From a checkpoint of a small transformer trained on Wikipedia: 9771 steps.
MLP neurons of a small language model. Each row is named by its layer, matrix (up: input weights) and neuron, and shows model dimensions 96-223. Each number is 500 + 40 x the weight over its row's rms, rounded and kept within 0 to 999. Numbers have three digits each.
After each neuron's rows, "fires after" lists the tokens most often just before its 100 highest values on Wikipedia text that the model never trained on.

L5.up734:465472454555594491535510488468565436468461484505520552566472561555502513543531509482513515460546451480443500525483447522504532498501501436521484496517508505552480466562548500575465539510496492387530475464464494428506494478493519497464458534490498508477503503473518503505559526440459460522438421491532383516465490462539506470559522579531579539505512489559461489498438460493585487514476
fires after: " C", " |", "|", " H", "P", " Sc"

L7.up276:453531627573465568486543432440483529538522516426452446416546499541504503467521494398482488503467576506515510465424538500507497466442547546532539504464463452449497449503516486494450436561503469515501516533473550421512482494493557519496475543513507505424583522522467556547534493494547504497473526457466448496494495523467398575500466508506487493527458545491466522500464558529461450519518
fires after: " M", " b", " sp", " f", " m", " Rec"

L5.up579:473511498512394429479576509469553595497455465507510441568491465486500476551420547511422546505484512472490455487496444501498503534492501520434516495506504448524521505489510472488473514521443456567508461523452470462489467518555574563535490504481499481556506576560416523514506492483414574481493488508525463618538527494502519463520431527497474550513520505523549486511431453532504521502436
fires after: "-", "I", " In", " F"

L7.up15:511571479508584466481537517487503461485500544536510423535500487474472500485513518510461548541441528477452502551552498430555516568517523504489486547494462498496436449501449506476530523599569495607533508466495474460501544553474495521542469549528441518543444416521491486507481597472489517550493515463510535515413452464493513447511489446528480463467450625483469510505549457493545508486541
fires after: " f", " U", "um", "r", "ab", " pl"

L5.up170:503470548517455456489548521490548543477533530501447536429511564552488457506510468470550491567512497486375509489455561469489443485401469492523491460436531505512511491574459518434433578459548501528481445543456508443523481408562526464529550514512487495504540476462532509486456508472574534436485447443474595491482463476474500502490483512466545531515533461455488495518579547576454491512533
fires after: " T", " Z", "z", " S", " t"

L5.up831:537534504499460491499528502502478481539456506495566491475468487491470484525474468538547520545520505489406461518515555473540592430483464469545509516473431467496470413495514515575468484538515515482492541514580574513433535546435498471454505437568482484441444450428563527486470581455536521490500487496533494510493473491474554455443549527549531562506512424490507485480577457526492623446529
fires after: " v", " cons", " V", "i", "ou"

L7.up151:547551549552488481433460454546497489530494495473578500565559506601531502520534533443487439501462514505468502477507555481503490495488505508525451501433522512552506530594448553512492497485483550483495418489443570513496514505504507544510545537506519556538448526532496482516426426439521581451484488556483512456556427468517440448550522562471494504515545435451456541509512469470439477446472
fires after: " T", "t", "s", "ust", " sign", "x"

L7.up144:500440512517531579521497464510548551415477476525481497487512448445461486516500453477590497511470508516456445422429561518487472489549524500506579536484477482435508524528511472448511480499471535494528559478585492499431443492497546492491514474504565493506484415464547551527454543537481521484500538518480457509467552526493488433457488411543585513503472490507461558442539504569530461542519
fires after: "el", " rel", " f", "av", "f", " ind"

L2.up584:482463524533512552466524490441547499547501488546466574477606549509473466509475527499537558493465500462422538497523436529500439466543552489539558539493505485382504512534525507511531519433487438513572478518398578509484551485508482482502584566438528441517436515515535506515476526458454476425518517425438512529465518490495478514522492506497535510530532504463553510536483530462489500500478
fires after: " c", " f", " G", "end", " ch"

L7.up250:457425584499567538476542518476579522537490451442508430512485506531425599514483514438477562541465428538488540528426481438536475436411477530543512503512573461534525524573525506526494483489506467483517488571496512484541531490463511500522488536511462468556479411451533449437546542479505527461477478567534535508430550542495491511540471546499477559367519526479488475526483539494446490562531
fires after: "C", " c", " C", "A", " P", "P"

L7.up130:477551471503485477507516495414487466483495472518543384457479497507539552493551417407505489522522529502470517557528443548587446520503469548439499498518494503539488484494576508491441519553535516455527515457459561489481538573473479527494459510553489447507499451554541482510477482509505461479550512536509508480408484519488491500513540466597513465415428470447442545457564503562490412508482
fires after: ",", ".", " Al", " al", " th"

L6.up490:535475507491531493542477557512457502558504477440508551487511518502449444513487436466552472498615497520456462509515524491470508518442493442507548504444509605561552530567495596511503498477489474608528471534488495460508477499428469505475479569482596531483477480516525500533435507431468479480490523498521457484439501488506447450476512529465532391581560484491459571533518489492487520412498
fires after: " M", " K", " C", " T", " Z", " t"

L6.up294:528546517491488436494415474507525499508457483472566546455516534442545457560444451481544538516473423460498475516483562529481466571445456545452445535451538463491509443507527447476500478498487582410472441480529519463516467480500496570443530524506508465564468464499521483485476518444464502502512565504516490507520491451517477630447494527496521573530416474520470520526497479446527478485497
fires after: " An", " B", " an", " in", " be", " l"

L5.up26:572500439487505454496435528525546463461512483515482475520463524411479526561509523447515508419529546551483536542460503483563511491548532514435492475434507540498535457479520455419515489510496476449563481540437503516580527475493503594556500564536503535547509479568492517517482573520484494411447502583544549462474477430499517528515494529440518514500462551500382432482474472572475490476474
fires after: " B", " l", " b", "ell", "l", " H"

L5.up82:501512505486455515488520484518498466532544448526525410512525490490440525472552490478414507566504523460454501536530488593565519473559401510532481488569567494517545489473501522464431546477524508530512417545463510490562492501504482515490459537495455484478598521510472448473477510523489588500566441459521502523551386480543477442501508521484488428463497531554513554498556460516458444491564
fires after: " I", " E", " O", " K", " A"

L6.up277:460498515465477501434465417519526529549596516453492526514597532475498494478544502442513485537456557461418537510455449457425547514484459491525505439543514477461505445501499525532449517453450440499451477450526539466513509543437502567560460500449472488498456531493520534498464507512561572502496532489534457591480481497408509546523543562463447453481629518550528487428521514477486494443524
fires after: " R", " D", " M", " m", " B", " the"

L6.up408:511509468530487515454527499503466495527505471474462414471519573454444429435504494427508478458618508507501469488499514551524502625518531483514494482523517532618485459562592506467471524506510466538489462457556445452499517490503454498505506499474546418447473469510545497566468507489510461528525509549460527536440552509448457537487424445529525530555428503550467588476465528427498489469484
fires after: " G", " K", " H", " C", " gr"

L5.up214:527504496582570541506544486511481427560482490526484398466521529537485413512546587489533536474484450458528505506435527483446501567514475542522530503472540503486469436467512515523571515500514529475429532479523550542512558536485475506456467543537512560465454435571485502435495525501494432574497527508548511495508508418442483515487458428605533555471463518549535443467491496549506517416550
fires after: " H", " h", " Is", "H"

L2.up450:492512445532514455488508532518502502523535543563511557473524506505495508498551524423438511417480578548538514558495430485481491433553509443536484478542459513541469493547493517495468520516418506524450541461507580436480430475462489559514444508517457397488466463591516445417527581475511461485526507475457547552544452512528493535580433520520554448549499445499508485468519497536455492488531
fires after: " d", " D", " l", " act", " inc"

L6.up280:470501553550420489516521586491508501525475443544540506451526546481459475422512501483483468510483533466527555455503459526466535425469468502505493506495483438534440467495446519631506513530471493529557559509495535478572455499499522521481457472529547380483543433522526484485543526479552534482552481519452469565477538557386529499411556565535476443483542464459471468460572488439494453456540
fires after: " v", " cons", " res", " V"

L5.up276:497458440508491521481503532504519489491485536351506554508519460476421531520520509517543540550548522491495494500522473497546495492502511561454527394521498510465499476494500495523497500495465581540508473540463534457513541445467440488530461562499530558472540532594517461510487484495442531536462494465476481549498547521490443574597545488487530522488493494544510596465516497398576503425515
fires after: " M", " C", " in", " c", " m", " In"

L6.up110:420607507530474490440477543510548481492519452489502417510497452468434506513466492484529454511539519486434485544581483512550530552520473576573491497515491455528517487612488498515490492564535532552453582546525540469504467498435515488520430547559524528450567526548484480526419552569413490496486476483530507490458526454512509524513512498507520550465571483458443530506522545580467529495584
fires after: ",", ".", "N", "M", ":", " "

L5.up871:449543533513535496484490580499486467495473559440500481493508505436447530517526538522462466492489545415493499556514508529551520475482509493466472493529533495518489519530431498541484523477538445526504457585518543432437477555445456529508500499529484469518474473551553473518503490525484497547542478486465514527510589491456406512547484505563526550371497512511542497537474529546494496528454
fires after: " the", " in", " pro", " The", " of", " for"

L5.up146:489490457433439489502543487467488481498524481486520530430520481508463544495471494500559509480489505510472488501516523444523534523452503531497508552502492435473441487563544551543507523503514463505431512468477511530419471430412504554514480511533500473522483478524491444479553623462570451447462533477563533522556476454555477471522461431500520524484515531490519535553536560498460506467553
fires after: "%", " d", " r", " m", " mi", " s"

L7.up100:413479495469496488523541505483548480469436527484448528578488461541481595548495455490496453457540506508471570483506596535500451567482479551498532446534540438462528582468522545469591521514503501525543515557512526554503433467484499495474496509538508426548477514482452559489504468454574466455531444500486473464489533489482499490475501500461499478448534516535498527505502506516494495505534
fires after: " ", " a", " A", "–", " ab"

L5.up120:475479561472474523408505460566490530519431464508524472496551471459438508465447483501532507525535543526478567473495478485529535532466510488485453522569486519549513540510541472471381418513504574561459470470505515499493475538469476542554469478440381497535467521547476483424473487503502492515455479498500553551473527434498537541511490532542510482437510524520540486440484578505495477511501
fires after: " m", "-", " p", " P", " M", " the"

L6.up531:501534582465507501493504503583476458588553563520527517508564556483489537539530434464469447499592495446507483495567560517521475488470467502509442493506508480509476522524535526509543531451517552455467521481481514533520498434489506486551499524491443528567448549541480512407552458479569436558456496460491464493585451530415527434564494492474474487484551471498538508452523538428485500459502
fires after: " Ch", " app", " Pol", " ch", " Paul", "k"

L5.up722:525490474599496476510455512443501503504567532502589492480499534512451462529540535451508452521501521579468498544424512436505544558498418491508492451465528532466492535436443453521470436487478501553472528421551489531447526519426527518496483524535495543528460483470508515508534479587497499461474531468590544513503492444459521486507522503514444497548421581461495507495551546571466531500548
fires after: " h", "eb", " H", "c", "y", "t"

L5.up878:503519457468515439579467483460465501466415476552521508510439506519514559558551533539514477582476454440442507485524477498493487455479491584465486482459538529511502481498464473521437443454476507485446511523453469487450432492558519463545380540471486499502552549607555530492540523543559487443520488426525508506519485516508498479492551497558480598545559483495530476449548452484513551521541
fires after: ".\n\n", ".", ".\n", ")\n", "\n\n", ")\n\n"

L5.up6:531528513579418536469477443469531539518490482435455544485497490497510490534497549506515507524538501497440534454494564476455512506498417505499505557525445403476544514487491463549487456514498479569475452591457550451462503448520473564516472495520464490548484498532554495565466538449567444456499499497494477560482500452531525467423484602430455488514557466511463519489556457557460462411527
fires after: " T", "P", " t", " p"

L6.up602:477477449500494517421491547452473500506506438470511495524459512458459547499532524484466446585459460498520463517505508514488490467525454470538547430494561497509514534488526520462488490457525515491497508477511498505469544460554495443533522486490543437470556519493508482517435521500503559425524478414481467480491490511560513545522413479498501488541498556504501451551521519572442462415466
fires after: " A", " a", " B", " C"

L5.up27:414528479478502501505447519481512502532459517511458505509536564416458499496540493468461506508438512473539593524465451554469482550521493456523552488505571468505476489526509446460491473487546475531468445477531548527494570385477540528457562514486510500611519508496511442517485543445501464482517502547449535482524519463531465568555525554462539511569487511500466460462525503528540552475557
fires after: " b", " B", " sh", " in", " out"

L5.up10:481485492449535505484542484502486526481448448528541482421502488512439489561563521580460476512480537522464472466529534566466500494504566534522506479517513489456502493521437574519507478564430525467512566479444511532518527541460446546513496451497483491464524500486503522449507547460556566496510517473485526554503531496497551539490588480455426587499515511522512510470541575524512527460546
fires after: " n", " l", " v", " r", " per", " R"

L6.up542:485475565542488474487516514512488528507550467414434463515522565484492576554501557461503475529510480471484524430530491480507519524492513391469513493469488525456488506536543447513455470497533525502517545521470484511564515446454510557561420502471451555461516474530402538466484554461488513428491435441496569489496443523514530515470486495463521490455516495464518505459552473539512511496573
fires after: " J", " att", " O", " P", " p", " at"

L2.up490:442478492538469514489458536539532471513487532521509535495530487496483452596477511531561476488394507574485492479528449511447564520435520496547529491430515458561533389494553449430444539481572487441472522508456513547497437487498513495477435478483504499541487525540591500519490460486511545536491489486539539451508486508554513414491556486616415519518563442414494533495462509533529494490559
fires after: "\n", "\n\n", ")\n", ";\n", ")\n\n"

L2.up41:473572511529462462560484516493513517546532452468525518506522485485538559476483564536528445488479478515456522468433562519434536560492552483496569471517545466555516519467471427584484470543531447515570446478524503517420471501521499524552500485430580485477525573534464506465505533541495491479422495455437413449465436524458550460536486523448533566436432542445487487468382478499550502531532
fires after: " ", "|", "-", "–"

L5.up89:510463489513492523495509511533583499555525551415509485536490566519511509498546502507441564558504598467390510482510470514469478431488498567495485536510472471539466498525595526421502467526519533509469449494473471515461544507497508477531412497504528470514437513393471508517432575520438453471515474515538406530545519528512462535498478505554415508502504550522564489546563466456561509453430
fires after: " pro", "ro", " o", "hy", " Pro", "e"

L6.up202:499496424540505538442471519567507455562569482425521486456516564502455447517455535514487476539534500496525425487470472513453442443447493509465442472496511496459448480428563513558537487504500547510488506417559489543467460549512515489489503457524568490496533490501483504502477546475496502513526505487470524565524509462473528518496521467547472467452449485453509531534481543491460471450534
fires after: " in", " ex", " In", " part", " c"

L6.up328:493551557447506524448606466511464557498541445462511478471431539467483553391512544477506462466392469539454507496539444411501529468532476497506436544481459476487526497512519470544478508525541475511504516493567497524530504469464488548557354577544515478470545569548446528520583495574531534466540517522465496517425461517485480434562481445513521489473522519545523443513501553454480497555506
fires after: " D", " S", " s", " d", " R", "D"

L5.up566:505539496478505475493509496519554489547443433449494531574466494478424432545562428496480508444401499541499551467540442565485466490476433515511531468518457480486497519504514478459487440577445551493513550458468565437511533478512517544529561471602506451482442506537599532522481531441485515415438520501483497546534480452519421504548477589468488469493510563491514503437480556472478536526535
fires after: " g", " fl", " r", " R", " d", " p"

L5.up573:490490504530424476404504489455418433541513488494486455563437523562501409520526544468512581498548560488492477511493502517512509509495558515455534569513477471492498542482484510559419518528538474616551495475506507494419467518514523531516519487531563435517568541451461486518531538534500492481593477530552547585461525508537503529533508529459458530537462502505549471455495541569481487532473
fires after: "T", "I", "C", "S", ":", "-"

L6.up416:534457383437598581527481556515536464509490540510530496528543469493445492570480494441548478426451496519452480485484513526500454530500537547439554505503474534499456480520483513512535485463397541501510515538486514516480431520506585540511471519487509507476468622491504483507425498524459532497526516509582484566536559506504551505512513503451460519581457500529478459498451541573454458433496
fires after: "r", "m", " l", " str", "l", " pl"

L5.up712:444505464466563485499551484513517550496542614438468524472536503462526526471495545472525550534521513522451549476444510520443440517510446577506455504553450463484497444569473540456478433468487512467467530478494511495491464482484483579604476564542493459445483474465568482514426541479475501460627569491506432538474468471495545487506472488531428495502495501404460537513496541498523484503535
fires after: " r", " comp", "us", " m", " ty", " pl"

L7.up332:506472507442492563512520526516532509460507477467496504412517417480498493547485504480466505578524520507506581454445471487514502583481489477435480446462529510511450449518547563457505460516484457552514515472525556448582437568418570512478492562507517485409477485516480551455487497481525528478487552516584457494509490481510441487448492496456554503510497427522479492466453492563504486501530
fires after: "m", " m", " Comm", " M", "olog", " comm"

L5.up178:580536528505477558491499480535487461469468493484447483442531528518552507545480526511491513451553478541503498536516464455506503483527527519521570529508579446488595504572507532509493518518467524489519452525494503488532556479587474574540459479424494515511485478528469491571511461481500600483568537486527498496508491474512456477518499517435520453514525500416540420648495385476505513439570
fires after: " sh", " co", "sp", " Ch", " ch", "e"

L7.up393:574470580490524474555513529468509513472486516502510570449562469461481484586485528547569480542547525497548478474532519474505489452526581542515461544426490494512444516526538558451565484551474439499499441509500450501446516515441574534526470468465566538494453552472422538468460490448504482542526477548593551552463476476507484457506461440504422545541492543528510450517487481545560512444485
fires after: "p", "ro", "y", "amp", "hy"

L7.up505:469455499513543470436569532436539536499494516491493468516552502566486471524488508508562627503483510498517508475541538527514461500481425615467460523449501461482536508531478539519562480479511498517506520526513546480458440513509467457495484550456517467472447552494456494525552465481470456495589427481494473478532589514539602459531487495498437488415463403538523523544514504475521464421461
fires after: " c", " gen", "ag", "am", " G"

L6.up536:474559468497468458525458434499544442451454431499477448444478520544472541551495517489434457490527513539496542426434461540554521594406529522542448494485503479511527490528466583538502528443431538575460487491474582447511489537486460556534523550508538457517494534533547500486459524415421535526431534515592534539548539527528460484543540488552521544526478476601481500492507516525460446595438
fires after: " p", " m", " M", "i", " P"

L6.up72:544509485484449491455456497512527501585511506462466465521556503389469487486502564494552481560432438528480483575486499460519461549499481455523459490474549525483534470494481485524499514499480548546597554464537573472478480546513470490504517526556494547504527489478528509515416444571549476521517511427444518569521522520556528543489473439549463474497480472525469463545525495558389448478499
fires after: " ex", " in", " Ex", "in", " pro"

L5.up870:548585526464522547516502549491486484484537445546505528457490537561441442516509489464537509512524493479545449522534475552514498497499538538512449551503526568505502440506517443528499543514485458504506543570584450515452456514433471515444464466474498475557440448498484528447515466530497565564569544468437549500455475441536563509515538552587467449432547460471480484415496472518473463526540
fires after: "==", "===", "R"

L6.up583:476543533555546493469542470456604553495531470433466569503545500537512491531498489443467500510438497495484493482473480501544469572568507526445462453580540432504476475572550462543561517448506539495583531486490471492563534480504535532543438519496495573479509524560543548565516492488513536503532408452542450541524461538485425532490450579530473479435516454553545505520512462496487512495447
fires after: " f", " c", " C", " con", " a"

L7.up361:518525504497506460527526522440518544477486460518500491559592510585515508533452456433490440518476501531510507496526535481526493538460614485379463470508555467471504499489479451549469509494478464542548486495528444481430509508479472514490473515478500490484451480519465515472457520553573498538439543529523410466465481457501518516515445477558477513493567532491543480520500543556436506418424
fires after: " ", " the", " s", "-", " l"

L7.up185:510395559536487468491543488458526448456480617480499490517514474502512465534501482523463589499493527445404554523565508533500539447575478530465502468495488472520464434467511510513537578525588512521442439390531508476541396570504430484495446516503473552531487494503489568509454459509470452495517495430523571521508505508481416525499434474477502531439503507476448460471506531534516474503458
fires after: " in", "land", " In", " pro", "ele", "In"

L5.up624:527504521538546515468589494461537520444475490520487520467422555526513566482446554470473494527497566514420501494478488532468573484478505455499461526451482575465428554557528513514513516503438447562560502430528487520482519534447465508500466506469522503502574582454609537493518503469432512517559511538599474511514487469440521514543498459567563462444460481531455516511537500492501492478464
fires after: " |", "|", ":"

L6.up82:476400460477517403515402523511527522482518509476493462446454473542431500550488470485501556500520483500467473521456509510508488451485445513448471555461529536499483472526555517508520551544449517522501590391549501605473563553503489545524424484441540456508518540463474533450562473468463533621476571501537445536519589535494500508510507482490433437486516554503442435474508485477462442445459
fires after: " em", "er", " inv", "em", " Ab", "ch"

L5.up375:541506497519515567533503496530460464507513527400432529574549487526480487507520554488556401556533395471448485524477521454439469405498523479498540528505505468477436502483573529531491388464483474512480498491456590555491407500476460514478523554505479522471476499515456552480477559479502544521527473516482474518485470498533568604493434479462504595439474489513481506489565501486533472530548
fires after: " an", " Fran", " to", " Rich", " Geor", " ac"

L7.up155:475446497462565522434541506505517510530513552479538589511507500497499488543453579468485467564491553420561569412491463542535460435422498453483407515453518428511417450489468563464495445486462489519491524452564502483461462459414513515509510578592456456509480551529568562509543505528507494451484495471447534557557464538522474562511547534440463555526489515459501444489537482506537536501434
fires after: " l", " Fl", " L", " fl", " an"

L7.up695:494531410445515526567466499445520470488495478572533521492546595553427450517497458481512576560490454509444553502512507495524529490441490429550476524450506550501461498553533554511453475444512488510464469464442541468485554455474513486503474511567462509493486461554452554503545570464489532605540504611505482576420522568419490504531502468514505478505509568531502437517495441483495496491504
fires after: "om", "ch", " S", " em", " Pr", "v"

L5.up477:523557511419511449439496423508545487540554544567449516512538510475499449518483459477505446568527572507449502535561508495469503483484446502394529506554528485546430498500509488511563460505489525545526476570442526473471479515479535537552518432507522449470542469462545465467513492560471421523487513534465538530507439494492466500542535551575379516484538539488546530517527561486475516461429
fires after: " E", "l", " o", " Ar", "aly", "hy"

L5.up764:549503554533510494457441456569532498457416441430516484442502534528456530571562518512482458448528501424501470488513512563546555480457473483516477456503466459516456499484540578445492533476507490480483482519458475528453558590406535533563426562486500449575439493524517480488564476538505483473485501514520566491550532489481500577536532466463463493547512437532548475501453499564524554608566
fires after: " United", " h", " in", " German", " of", ","

L6.up184:451482464520488428466515513498598568412452447544531452508508464489460502520517540477467564513426488532509502579529484554482504535547433521466590544510510477447514489555488472411599531528417460503449575447491523446525490516479491505523466437464540492466425457587574468452544486487518527468541501454508540496479615500490467524473509543503504482488461522459479479523539500524507459416504
fires after: "d", " d", " Gold", " R", " D"

L6.up563:518474495509496558492507469485480505516514532513505466535438522509483459592449500577504458484557409535457536497487589457478562518500437562512420432469516503446512494513513470561433454502493513525509513598574479504464448459539548513464501513452499521517502511511456497585417544408447524539486394552525504585477551575557485530542456509527507523495489498497465478484518473549498489502564
fires after: "y", " c", " a", " A", " ac", " to"

L5.up54:517518477499447527501477553451486479609448466517440422472524507461488537476542448442474478507549532466431497568528510532467459487535491503588560540571523453480512441530477542493526511481499482433509463510496483376512422489508488543532495510454543510479547509480508544509459548484472553436479442501497468495506537474433477566494475554582499499499488531569529577538545521587473508529503
fires after: " F", " B", " A", " R", " H", " G"

L6.up785:564516447478417444477461462555483436518524488473475522449526575537499481485436425465553482530532388464573526497432514510484497505490466539526497503503460521494513495492597554506518508485479559526525498465541535456514514511561497488506529553560464454554496505538466504441505448463518434511460477532484493510451514502455448538492440477453477453449496524475463490464600457517492487433425
fires after: "h", "m", "k", " K", "ak", " Ch"

L2.up422:511464569577494546467494538494534485576516506484529547495510521492459437535522454546472433532565524508544457541494493502532437514459457488502391485519514491475484509537513568451528420469541551463459419495459529461498544478422428528459521458470479549507437545533452471485435462456531530508466453479491466600524462523499467514487504543467490578507489465489579493470516473539516451439511
fires after: " C", " c", " pr", " g", "v", " Pr"

L7.up468:479405532495490555561587448401497534513508451565507450476504499462470572511494519506487455555472475504478519495530508527521458503447485516496515539479533473466494440590474504495483525501397542583531435524518520474526438531510416516479458552422521500485560498491521385492552502429575496487459472482547481507400487512469470537507502522472483476540517457501458507522531449508484431504452
fires after: " P", "M", " S", "C"

L7.up263:548533517544514492511528480473479490545590451464479511478520452492497438583483504512475457467493540537525507506499523487398540472477449527510527450476472470412507451518463524553500507521351505482492517441490507467553528502468554512496463478549482519494496519482548541474497469509527522553480489524445516594430535435473522501478544507441510619532479523482495514589463469537529520458535
fires after: " v", " h", " ex", " H", " acc"

L5.up791:512509519550592502505500452513455511495484472434528486484458512483443467498527534442478446533412479576477514408521541544536463444508477508486508541475539483476492454502490623473485544522520487566455509507530534482555480405526429555452447511475550490453479509484485591475506505519492457493504488443484470474524484557538585537508507549457428552457477549424482503483511491462591519521509
fires after: " D", " d", "D", " L", " l", " •"

L6.up123:518521479483432503509466490498497442496512470472439509404511482439540570531525521553542550600502549473533444484515488500456486449481469445509492506478510543504473415533542425420583538501549536522535511525449517460479532524484475504490456480512548499523590552541545478544492529475493526553490467551502551484512443478561472459556460491598534449496455479529522536380471533462498496474527
fires after: " C", "m", " m", "i", " M"

L2.up734:476592474426446511501512543583553518485492509502513479426475502500457473520506504509546532465497502437520458502486489487465538534482508599539436530553492435483548430530472494560431500578466581447519469575559511493476515496504449518574514445481496531528455550554531437454520509523536565509514458571489430479445506535484549507540531465526452535511512544533460494510499533507522453472505
fires after: ".\n\n", "\n\n", " (", "==", " \"", "S"

L2.up521:492513448497488505467525505472617438525432494493516516532500519527548492528512544422526516500539508502497465399507534484588516496455519531470443496510467476436537544507470501519515509537562498481519527506490547470501467536509525517453499488448512462480450475489546512445497508482495481524484465547480487450537439536417476507543506460397568550504570466511523429445506530550542435590534
fires after: " ", ".", "10"

L7.up776:482474564523476462449459502525490533515485454472550458501444524566503509536596544465492477619515459521398525495527588545511552538542520538434507498453510521444539496581512438471540535487494518497452544507502442550515464489454434527485567501502501512510478502483474523548499479525568538560440527406539540501469449476495478449501518559496509550470456499482555491547482475454419495474584
fires after: " t", " T", " int", "P", "t", " ext"

L6.up700:554530580509418518498509549478477457493488514549551485477461544442485532456501534419503504473481474492464484463564502563495408440492431527502588438515572505493482463448485521495464547569513546525548491429549496529524432527449508507559363500498544509480459465515479493494493493494536478456437515514462464504490531542531529487492559494543500514448493539530555493562479559497475509584489
fires after: " ", " a", " d", " r", " R"

L5.up329:458565557534515540530552433437543578470507429471507490451503461490492535487476460483539563516505570530454488508522511453479455514476506465503558609515489365461502508509516479511571470506544522556502475509463448495449470465478499548510447471532544477506441489540484432476476475479527455541522514562587492521455469549481448575458430481473457470472469500520473494549540464509578451552491
fires after: " ", " |", " d", " P", " res", "%"

L6.up757:485546462460506501486447499532481551529585482546446489519528510473470465470568563446444455489511484460489474505505539493529496490522471467474477521503515437446530493472408520455497547505491470459483447536502449475546503512546416485513450549568546431497521540535452434434465545502506565504498492493492468444486535516544500521519484459484487578550469570497497492437528586560437430479510
fires after: " L", " the", " K", " A", " S", " C"

L5.up461:529548501522454456537523508508504471555424520460512490514483520453487557516427483491509495487519431409508487473469430469443526494469415531487514445444488500510595484494448471526431588496560460510451519566465464490541461565491522526572467424536492460531480543514508445561556463524531525512496496542501446501504569467474489539506434446526498524576516472475501481471617563513501574487513
fires after: ",", " |", " F", ".\n\n", "-", " n"

L7.up733:472520470501532484478436464460541505520500496526538460514471496587496496484495469557545416494573458583448512451494502516562425546474514552546522465542496467543604588443505534414491503500463543542501474480537504478471477501489532531448459492501520513427519518446533508501475453543527536538567558478496510489538426468476494511524504423425463475478504505440423452519494495518503511558552
fires after: " ", "10"

L7.up546:520522570479554437455520502467495515532521507517478482570495474479538536498514441536493534529499476502499469566595480456369499528517455499455512451447553473521498487482497443517467552493495454576502493456556464417509482555508467495465429522527421526471516521553463454447468532463540461464484482529487554531508553490503521431521469441553501451442501522414516526484559540559494388456404
fires after: " In", "In", " of", " in", "On", " the"

L7.up351:535550533494446476484509484483509501484456465474488590513535449534481492580561495494495429524484570632497452534420519548542483496554477505491479484428549410468504500510499503519444448507503496489539554481474473509518477590511470520576492460459517530520498495588523524481400517473498499504464555589489516475457506545480513572497479546478494557442469475552548523612518531537460444443506
fires after: " v", " pr", " l", " L", " Pr", "v"

L5.up275:412507465430519498495543466536506505439533558481516541508502513522478416503511522519562548579485518480468452465506437497438457481527458502514517479472500480458503467481466540472538480476429424542558539459561506495533574511464583540455446529484543398492560474515457527502476546550598558480509613465489494478478429457495479457482563438514453466482495436481482509453541559547533503521472
fires after: " r", " f", " m", " th", "f", " R"